{"num_key_value_heads": 2, "vocab_size": 5977, "hidden_act": "swiglu", "norm_place": "pre", "rope_theta": 10000.0, "init": "normal", "optimizer": "adamw", "beta1": 0.95, "max_grad_norm": 2.0, "decay_shape": "linear", "batch_tokens": 65536, "max_seq_len": 128, "train_tokens": 289700000}
MLP neurons of a small language model. Each row is named by its layer, matrix (gate and up: input weights; down: output weights) and neuron, and shows model dimensions 16-143. Each number is 128 + 32 x the weight over its row's rms, rounded and kept within 0 to 255. Numbers have three digits each. A neuron's up and down rows have the sign that makes its largest values positive.
Before each neuron's rows, "fires in" lists the words (lower case) most often at its 100 highest values on Wikipedia text that the model never trained on.

fires in: "republican", "million", "s", "states", "indiana"
L5.gate383:152107110181131112107104128105118150166184093124124192168104109141101102108168064148068143092126144105113121135115094172127126089169106105119092105132170164144120141151092156123142152137195132113062091103130137154162122116107173072132166090135067129117141148141066119151130161215148148170138120136182102134165149128187084158078132149163121093088154156135109161132142168148152167151142
L5.up383:139111126147146063140125137116147113177127115143166125146064134136123133157121119146047158194138166095137142177123090145090155117096153137183137160108086160139148163157133114127126174186148116161129093108093118125147101053158146091119150127128126117188137130151079101134158075132146174169081139135136079147115082151128169116136115153115086196073164083112154135144189138091120158088192
L5.down383:138108113150158159160119130133148098136109119096120194113118119229146124146087109153142169118103127186109164142127106153089138075156156076153107095148105118145160095087101155194135080149117075166104166136172101176141119095117177094118116189096108112116083189141146117135157093130078092142117159087145099136059089129100105106117137124096117115128151128121102151137145146083148134104109

fires in: "after", "before", "following", "despite", "decision"
L3.gate592:095190145116126104153171202141121104107108101127119143129138141134087062139161095121122151155099182093151147127154121101149087151130133188146138119132121119151144113151107111110137117111107141067194191173119126083153110183177117162164114140086092095108128157090087107093087122093143181083117107131201094131150154133116066137145108110150125113122179034129081153106134110037092057121079
L3.up592:149080113127136039099131083122133165152168143174097149157128144109138161136124111105148150164092116133103178163146140176170195113084100123117112123166075162117120137176217124147161121157111157121093146150146100090184155102117094189087118087092110122144130120153126097078132077121159179147149142136120116116108093069077108102151106125107138120172140126159130104097128048091117211088101
L3.down592:156176149096139103133148136158089134071130137152112096090128113233128117120151145125107157116174131162125145102146102110071094113191120106124119114076190076140135105113142103173122117108082120113096122143177181092149074139153130166101127100121147143108128079118165090058094126118113161130129113157224184118139116073151075207140114130140141161136120164116105150147158127099133098100079

fires in: "village", "had", "census", "parish", "website", "genus"
L3.gate247:126104161139176089180114160084083127105149095135077147118192086134094114109131132125146163134105128113130129188150173153135124168136091121133112096108083113087144117137125126129141107109162160122165114125104165091103135112163122072106160077132079101157144154141098089124114165158168176111132127093226057083126065087077061107133173138050141114054121097164102102119068093148181148094128
L3.up247:134115151115108108172145186089111158114168114123037096157197119112104161125134152149173099115124139157162094190107129194115131103100167139121096145111163071081101119109157159147081125183153109146122137038086160105104137057128128062125169155101120099085100130204062101129188134160161170119068204146113133131120176142118108173085072159099123176145127091112104189169132148161155146097078
L3.down247:177133131071114132101144190141161144161140114088166168129165132174141131106168161137121145095129139146120118185086165201156156137183099104185127112095127127111119124111142141103125086112104071134098183135077193196104123101181170077095120102080104076150109128118129136117162138176066120130055130129121119087164160136112118113098126111165083208128107161079123163107136099142130157094108

fires in: "this", "every", "regions", "leave", "administration"
L3.gate463:134133120121129144151106153141088131105146124114146132121171131078143072157124152141044107065168148089097147162107132126122108149150074115146172067125137085179105053188099127095135141083103113147132108185137125119160158105115125111142161076158092091094130154195100110132107157162160100155119118143133106131135065134120095123088053104124155096101129180151170120144152098137100028083132
L3.up463:150085145109161067181101162133136096122169088150109090149188138138128165193168097132085159064089124092162073043138175150144153142125103113140079115138152072078139143125156107175087120105158089128119198106110148131119144118168121083155069069136181130091193143132150094087179192128109119123138112112145137118136166146099093112055083093191089134155163118124067111111119112147133137085138
L3.down463:101099070076108074112186131159176145154146094129168202173126129026118125173113136094099219120150140081105114158122118112168140136137109189139146209095127099115151069147136114108097079146129125127128083131136128158170155127144078098124087102104115136150147137117131129132103117137180144102118121138119045128010125133092137134156135112156172142104132117123100160093158134164121136128103

fires in: "she", "he"
L11.gate41:120134128145107158132131145212134126101132128146111126116140109087132127169176102150113109124186187115121169130169050089086067145051175118109156132129067149128076119180127147141066129162106128210078156143135111180146093156130095180128136116119147108148085071107127112107115102100216148136087138148113126134121135085120112152172136142129090113138127080131113153101073149123115117080122
L11.up41:150188135116097166135093111145068140105107081146221128082157104124138154073115098116138172132097161112147148152125122109141111165157168177100076085131109105140092119150125123090138095136138109129144113155198206096154128154177126236107110109152134101161105151106170067130143098150156112182150173114093103162133116119104139151168050099158148165130122115150101101127122127116174163070092
L11.down41:110102115097145082126151125102128135081077101121154142125201118113055127095103122118101182130078161149170150101177118076085129128139129094093125144115141119147074120163145110143086143171115145133090168091173137115141114147119070169169084164078189129182163195122123107114035107106189110124201142219077125153105181142176119083122102148128119128132122154127164104121088140107170123091148

fires in: "an", "remained", "might", "still", "came"
L7.gate317:137106142154146175116116154095143062108115129135152150153163093082136071155205138181121121124127107113140137123123079165118165149090063118159111108052051142144189111146101148114072115136132186149177165089175118090118104102062115092175131141162151141157090126161061130154136150152145117127115128131139097078083091197131091088148136132177100125115104111107128081114133149150129166029144
L7.up317:182108148091096188144195168087126083168091110137169139148116111122170135096094105167133123223122132092200091153145118136106121125080079137105090090127108113118160066152092158125105121190104104158139188161127147122124175112122130123160145162164158167143171076068090134143100118126102190097147125167061161100111111125112142102164102128200131130155096221095084150111098114085136103103142
L7.down317:163086167162155077129142148120153135139058101176121110152086139174120144131120088068158082124054072115122195155098118060214114137162166149084144120115115066099097109087109117145118208116091139154118172180080147135122165162134141169091167126157086133109168114115169119136107180119124152113165128143141184088117126141104139195146127168063174161134087101133125115119087092106112066175159

fires in: "father", "she", "a", "species", "him", "s"
L8.gate170:089121127170174090195149112149160113133161119150119128094058083078140173099139145095146151099123155097106094124153095176156134119101169082112124160161149100101154185155103164096103144209117154207129141128112108095152147050106125134132126133073125156099129078187076049126106126130157142143134176167138065149127121160113130131147111127158108070122163135115078173164154125171131207100123
L8.up170:135185072125103142077167141155071165095193130161081091126165198156092153135168120171047103161127160126089255083129119105071115100109118145162100095100112152145178144107103135154148154092076200136165118081162164152159113103164119114132151131119112103093121107139090155119165144185124123189162138094158205132137124147088083119131115146156126097145065179171095166140120163140095110106124
L8.down170:150142137036056119096098144093152123146108147117188118138165155033093110132084172136093148120154060101162125113150103134109091183082146109131112068168081148131143096153120145147117136052153153104177110099134125171140139165177117090164122095142098200157101109159109188187152158157099108113130121138098125061148132127183106109117148105115097131110122075108126148147111101135163179083138

fires in: "the", "w", "career", "to", "darko", "helped"
L3.gate145:160103070101168050143122163189142168115152128117106154110070135120064098082194168166119101111118122142147136070075090121126126122145146106174066122149110090127134148150126087202093143123103054133152102106093114139066131121152158138131132075145119126147101123075149188145170142103133088131094178116136118143141068166117093120133175115150127139119153099136100083071151152126059174079161
L3.up145:160142130095129123106094166102106089126166135123092096167139140134093130128120173105151202121115128153100137155161111173180157133149130183122121143045114055077150133119184019105119098093115169129100156101118143142104081108140086146118081071102181144199097121183096133101115114140126093128122138122144131122100091178084129105139134114129135077095174117148165090125184129092128200115114
L3.down145:068136106118157150145170129155125174108115085130110120099138065060129096130139117146116123144152098118195119152122167159181122162099088155147123169128124113151167132255148121191161071102153109051171151114151178164174142100111153109147156102125140108158143128136092139103169110107178067147134065142096072110097149134189148124149153126121106153147112095147090095150114130150111132076170